{
  "n_layer": 24,
  "n_head": 6,
  "d_mlp": 384,
  "qk_norm": false,
  "grad_clip": 1.0
}
MLP neurons of a small language model. Each row is named by its layer, matrix (down: output weights) and neuron, and shows model dimensions 64-159. Each number is 128 + 24 x the weight over its row's rms, rounded and kept within 0 to 255. A neuron's up and down rows have the sign that makes its largest values positive.
Before each neuron's rows, "fires before" lists the tokens most often just after its 100 highest values on Wikipedia text that the model never trained on. A number after a token or word is its count.

fires before: " |" 86, "." 14
L4.down335 [127 107 144 128 159 136  88 105  87 109 131  82 155 143 120 129 127 112 143 132 110 142 112 114 160 143 124 132 151 139 102 152 165 120 139 110 129  89 172  85 145  91 122 129  96  93 123 121 155 117 136  84 144 123  85 117 151 128  96 114 126 106 103 124 107 155 161 139 104 143  90 120 124 136 160 131 116 136  79 154 150 103 127 138 132 107 128 118 213 114 136 171 118 157 129 129]

fires before: "-" 56, "1" 6, "final" 5
L17.down349 [122 109 116 141 133 121 134 142 105 143 130 112  91 134 112 133 164 101  90  48 106 153 131 164  88 114 143 126 147 133 130 138 145 148 128  92  91  93 126  61 134 132 152 124 111 123 126 131  98 105 119 117 134 126 143 128 128 106 186  98 139 109 136 183 161 103 124 174 106 125 134 107 120 146 124 178 116 121  92 149 103 126 109 149 119 117 189 115 150 130 133 116 122 139 135  99]

fires before: " |" 82
L10.down161 [109 164 155  90 103 120 127 177 128 136 111 126 124 137 130 136 100  94 108 114 121 127 156 187 175 139  70  95 138 120 144 142 104  92 145  91  56 136 120 144 157  96 125 128 140  79 118 133 111 155 114 150  99 110 127 132 167 145 117 108 109 137 120 129 155 100 138 135 144 149 102 138 113 112 137 112  95 117 157 139 134  90 117 168 156 110 124 124 113 116 119 122 136 125 127 146]

fires before: " with" 26, "s" 22, " of" 7, " between" 5, "ed" 4, "on" 4
L9.down194 [141 138 144 131 172 104 161 136 113  98 150 112 155 120 147  96 153 123 125 108 147 135 129 117 147 133 172 135 166 107 135 151 154 101 115 119  82 119 166 156 110 118 151  79 145 171 148 134 165 132 110 103 119 153 118  99 128 151  81 120  98 124 103 163 134 144 129 153  95 171 124 150 135  99  89 134  88 157 109 170 171 133 137 112 147 142 105 158 157 111 107 105 155 112 157 105]

fires before: "\n" 91, "\n\n" 5
L6.down336 [142 121 137 149  99 113 160 125 208 138 160 162 114 133 177 139 152 136 139 117 114 111 135 144 146 114 117 114 120 145 131 112 120 128 136 132 131 135 139 134 125 138 155 123 114 177 134 137 138 129 126 133 117 133 158 134  71 143 143 134 136 101 137 150 140 135 130 138 138 104 121 123 132 124 139 141 139 150 142 134 119 186 120 124 135 122 137 140  17 168 125 125 136 115 110 132]

fires before: "s" 56, "t" 6, " |" 4
L7.down57 [157 134 163 135 106  98 100 140 120 134 112 115 162 122 109 134 143 111 133 168  95  62 130 150 117 159 159 138 107 128 117 140 106 103 113 157 115 173 118 130 106 138 116 130 133 119 102 111 142 142 128  90 123 148 133  99 130 131 130 144 131 131  97 124 166 106 148 125 159 115 138 110 160 104 123 167  94 117 124 142 107 146 139 101 156 135 116 127 114 135  93 171 115 103  98 209]

fires before: "–" 42, " |" 31, ":" 6
L10.down132 [107 109 163 147 122 171  95 119 134 120 107 119 145 124 154 110 118  94 106 118 115 142 142 149 146 135 103  98 129 142 106 172 144 119 157 133 119  86  80 153 143 118 143 151 129  84 185 130 118 112 139 131 123 127 114 110 121 111 107 151 131 152 136 147  91  85 145 128  61 116 116 142 123  71 133 188 111 123  72 161  86 132 121 117 150 132 120 127 148 167 147 114 131 167 118 117]

fires before: "s" 75
L5.down252 [164  92  96  90 177 170 141 117 164 157 134 162 169 163  92 140 111 103 136 168  92 120 101  94 140 137 127 110 103 186 106 154 118 111 127 131 127 133 143 136 116 165 144 160 143 153 100 117 158 139 125 145 107 116 121 100 180 142 132 136 121  76 117 137 134 162 127 171 114 103 108 102  88 167 136 147  64 115  83 154 131 113 113 100 123 113 138 136  89 136 104 142 117 122 169 165]

fires before: " |" 56, ":" 5, "y" 5
L17.down77 [ 92 109 162 136 129 152 135 171 123  80 125 141 101 156  97 131 134 118 107 142  99 126 131 161 161 158 163 118  98 145 141 148 140 162 188  92 130  84 117 157 142 113 117 154 164  81 114 134  59 128 100 126 125 121 133 133 133 114 130 123 127 122 150 132 179 152 153  98 151 138 112 151 110 131 129 164 135 128 119 135 109 103  96 140 128 115 133 107 123 137 166 137 132 118 130 135]

fires before: " |" 39, "r" 7, "si" 4
L19.down373 [136 115 177  94 125 108 109 138 143  93  81 103 120 152 157 136  96 154 101 111 113  96 165 106 143 136 133 143  95 129 136 119 146 143 146 106 113 105  90 121 158 143 149 168 148 135 123  95 146 122 116 109  92 120 187 150 118 113 121 163 145  92 153 174 129 156 120 100 151  98 106 108 141 124 152 152 112 100 136 137 108 146 125 143 168 117 145 108 112 103 144 139 120 125  64 114]

fires before: " the" 47, " them" 6, " which" 4, " his" 4, " these" 4
L9.down10 [155 111 122 154  83 130 105 121 167  95  99 154 134 131 144 158 109 152 128 133 160 103 172 101 115 116 125 113 156 107 115  93 131 124 121 134 137 115 172 153 139  88 165  82 177 103 122 134 108 147 118  94 163 160 139 130 148 167 124 121 160  98 133 117 120 154 137 111 168 103 109 138 138 179 114 135 119 140 143 144 155  92 109 113 112  95 109 144 151 129 106 164 137 137 144 111]

fires before: " of" 50, "," 4
L21.down301 [124 156 174  91 131 157 140 164 129 155 117  88 100 120 119  85 117 127 158 152 141  92 153 147 133 111 121 121  87 137 125 126 100 112 121  81 164 133 126 106 115  89  91 141 161 147 124 114 165 157 147 108 139 127 150 173 139 113 113 103 150 132 127 110 129 137 167 120 143 106 150 142 105 132 135 145  99 149 122 114 131 158  80 132 115 128 140  80 132 139 156 153 107 146 126 110]

fires before: " |" 37, " York" 13, "." 5, ")" 5, "," 4
L9.down168 [126 124  95 125 138 116 112 118  95 140 100 146 152 145 143 141 110 147 116 158  61 136 100 133 138 120 116 142 140 111 152 161 110 104 119  97 148 147 112 113  96 160 115 106 145 103 107 130  91 124 163 119  97 129 154 108  81 142 144 145 145 105 127 158 106 117 171 175 114 119 110 100 172 162 146 165 109 123  91 126  83 147 112 144 167  99 111 112  62 150 137 136 141 166  94 167]

fires before: " (" 50, " 5" 4, " |" 4
L6.down257 [109 158 141 128 151 110 140 123 117  80 155 155 118 105  89  94 128 143 153 125 115 124 113 132 132 102 122 126 174 123 124  98 116 167 152 128 100  91 136 166  91 122 115 148 154 168 163  93 147  98 135 121  85 106 162 117 191 108 108 148 139 107 169 113 128 162 150 104  83 140 158 120 127 120 186 128 120 140 134 113 124 126 120 154 138 148 119 130 148 146 165 101 139 136 112  82]

fires before: "  " 36, "\n" 19, " Candidate" 4
L4.down58 [105 154 114 147 149 146 117 154 188 100 102 141  98 146 141 101 145  95 126 144  88 144 147  94 121 149 130 154 117 126 150 143 140 108 134  88 125 132  84 132 154 167 151 130 119 138 138 135 165 141 133 140 110 135 123 130 121 148 128 110 108 147 154 109 131 101 123 128 115  99 124 170 184 115 140 182 110 116 144 122 139 141 145 102 179 173 150 124  81 126 134  99 134 140 128 114]

fires before: "-" 90
L18.down178 [123 115  86 115 153 137 132 135 127 158 106 128  93 155 104 104 131 103 136 125 138  87  79 113 139 134 115 158 172  72 151  83 153 160 149 127 117 126 124 105  96 119 108 143 121 131 178  98 164 104 132 138 144 107 128 122 151 167 156  88 144 139 130 127 172 121 159 128 147 121 119 116 160 150 145 186 116 117 158 135 102 115 135 105 164 157 115  90 140 130 111 133 113 193 124 151]

fires before: "=" 22, "|" 21, "\n" 7, "2" 5, "s" 4, "t" 4
L16.down19 [104 101 141  77 113 107 124 126 112  86 138 125  99 105 134 159  73  92  98 141 123 162 129 124 148 130 110 127  94 124 145 156 126  80 141 123 120 152 149 102 136 141 107 128  88 120 130 148 101 124 152 135  65 124 120 134 114 116  93 114 158 159 142 125  85 163 146 130 129 174 123 135 105 164 122 102 114 144 136 137 150 114 147 123  99 150 107  97 130 120 136 114  97 119 114 108]

fires before: " |" 54, ":" 7
L20.down91 [130 137 125 108 140 112 126 159 108 129 140 107  93  86 101 128  99 158 137 113 122 162 100 130 162 154 113 102 147 159  92 156 131 131 166 129 121 129 132 150 129 117  79 142 158 102 119 151 123  91 127 148 176 112 145 117 167 128 102 133 134 132 124 142 150 157 155 103 108 109  88 100 171 105 126 146 114 107 105 149 138 102 146 163 181 162 101 115 141  94 152 132 131 117 183  82]

fires before: "s" 22, " to" 11, " of" 9, " with" 9, "," 5, "." 4
L10.down5 [144 158 158 123 127 108 125 172  79 124 125 132 162  72 157 151 105  81 158 112 152 136 126 136 104 148 128 142 145  90 171 146 144 103 138 161  94 153 162 147 123  73 166 127 185 158 116 113 149 114 165 146 123 169 116 138 171 111 140  98 128 132 130 118 117 176 131 131 115 173 158 152  85 146 119  95 110 107 123 108 117 179  92 112 149 124 136 145 131 143 124 138 178 146 114 177]

fires before: "-" 98
L16.down118 [ 94 102  68 130 128 144 149 108 103 127 154 108 105 157 130 111 121 167 164 135 190 139 132 145 142 108 151 117 127 101 136 118 166 135 124 114 117 182 140 105 157 149 123 137 130 116 138 128 159 131 140 178 141 102 143 172 140 118  92 126 131 108 146 141 135 124 159 125 118 104 133 139 142 161 143 142 111 127 151 131 157 141 107 132 147 199 150 133 126 119 132  79 105 146 121 157]

fires before: "-" 57, " of" 4
L19.down58 [153 142 110 136 162 158 137  95 131 111 133 142  96 107 138 153 135 108 198 104 178 143 106 126 160  54 136  95 131 116 152 148 135 166  92  87 134 130 116 103 104 119 158 161 146 124 137  94 147 134 151  90 170 102 108 134 123 100 155 101 148 156 102 147 123 120 153 172 155 114 150 149  98 123 146 144 106 157 117 154 118 133 128 129 124 168 150 108 156 134  97 114 148 165 118 107]

fires before: "-" 86
L17.down154 [108 118 125 155 146 162 123 102 142 104 148 156  64  94 152 129 143 124 147 118 147 105 123 140 134 131 148 118 112 143 151 100 121 113  90 134 148 139  89 124 111 111 139 167 177 140 138 115  97 150 131 114 143 113 160 181 189 124 130 126 129 132 123 155 100 117 121 128 118 153 142 131 103 175 182 147  69 111 109 156 153 145 133 132 134 151 140 117 157 134 155  99 131 152  96 128]

fires before: "–" 36, " |" 14, " as" 13, ")" 8, "-" 7, ":" 7
L16.down253 [144 113 125 137 118 112 144 113 122 106 160 124  93  79 163 128  77 112 113 129 144 136 171 122 131 109 100 103 155 113 141 110 136  99 129 129 111 113  96 121 142 122  96 105 120 121 157 132 126 122 118 151 168 123 165 128 142 111  69 111  90 174 161 132 154  73 106  99  86 146 152 120 139 131 139 163  88 132 107 160 143 156 142 132 150 162 171 133 117 132 108 130 136 140 136 104]

fires before: "on" 18, "–" 14, ")" 7, " to" 6, "ons" 4, "tle" 4
L7.down192 [111 134 137 132 127 126 144 123  92  89  97 134 153 135 153 130 123 147 118 118 116 122 142 153  99 114 123 123  91 142 134 133 147 135 150 139  78 101 143 132 108 124 107 116 123  99 172 106 133 115 181 118 150 158 164 142 114 141  93 143 114 144 116 101 121 108 168 139  94 166 157 131 141 159 126 168 144  85 109 168  83 140 131 117 110 145 137 128 163 132 134 136 141 142 149 102]

fires before: "s" 72, "E" 4
L7.down70 [186 105 128 118 131 124 115 118 100 129 151 122 150 139  97 135 146  88 171 132 123 128 107 107 127  77 151 160 135 137  96 157 113 115 166 147 108 124 120 134 156 136 161 146  95 142 159 145 134 116 108 134 100 150 212 122 156 120 123 146 154  97 104 125 154 107 115 123 139 111 114 150 138 105 115 139  79 117 115 133 134 112 134 111 142 129 104 117 141 150 118 157 140 122 142 107]

fires before: " |" 36, ":" 11, " (" 5, ";" 4
L18.down223 [160 109 184 149 158  92  98 113 104 184  88 136 127 106 153 142 148 117  99 142 139 111 127 159 164 117 147 133 130 130 140  98  87  90 107 132 118 145 147 124 126 130 152 113 133 133 147 104  97 113 168  86 144 125 111 122 116  68 125 154  87 123  81 143 133  75 107 115 147 132 138 170 121 116 138 134 116 135  96 162 116 148 168 119  81 145 184  98 121 139 116  81 130 115 122 139]

fires before: " |" 47, "," 9, "." 5, "°" 4
L8.down274 [146 130 150 154 147 159 111 140 121 135 133 139  99 143 104 145 135 117 160 170 119 163 150 134 147 120 162 107 137 121 115 112 109 114 138 122 131 124 122 140  93 106 126 174 122 108 137 117 103 144  99 125 121 133 188 153 127 148 140 135 156 108 116 150 144 107 146 126 116 140 108 145 189 126 146 122 130 144 154 170 106 108 119 113 137 161 123 107  88  74 141 111 136 153 128  81]

fires before: " |" 61, "|" 9, "." 5, "s" 4
L20.down137 [120 100 171 147 126 148  97 140 139 119 103 143 115 127 137 134  77 109 115 122 127 139 144 109 142 117 157 132 106 118  97 106 174 123 136 148 111 123 107 128 151 137 125  63 128 112 105 161 136 124 140 145  93  93 125 132 153 125 115  96 102 153 157 182 108 109 151 114 187 101 123 157  99 109 125 145 124 103 143 170 136 107 138 131 105 142 123 122 141 145 138 137 120 115 101 127]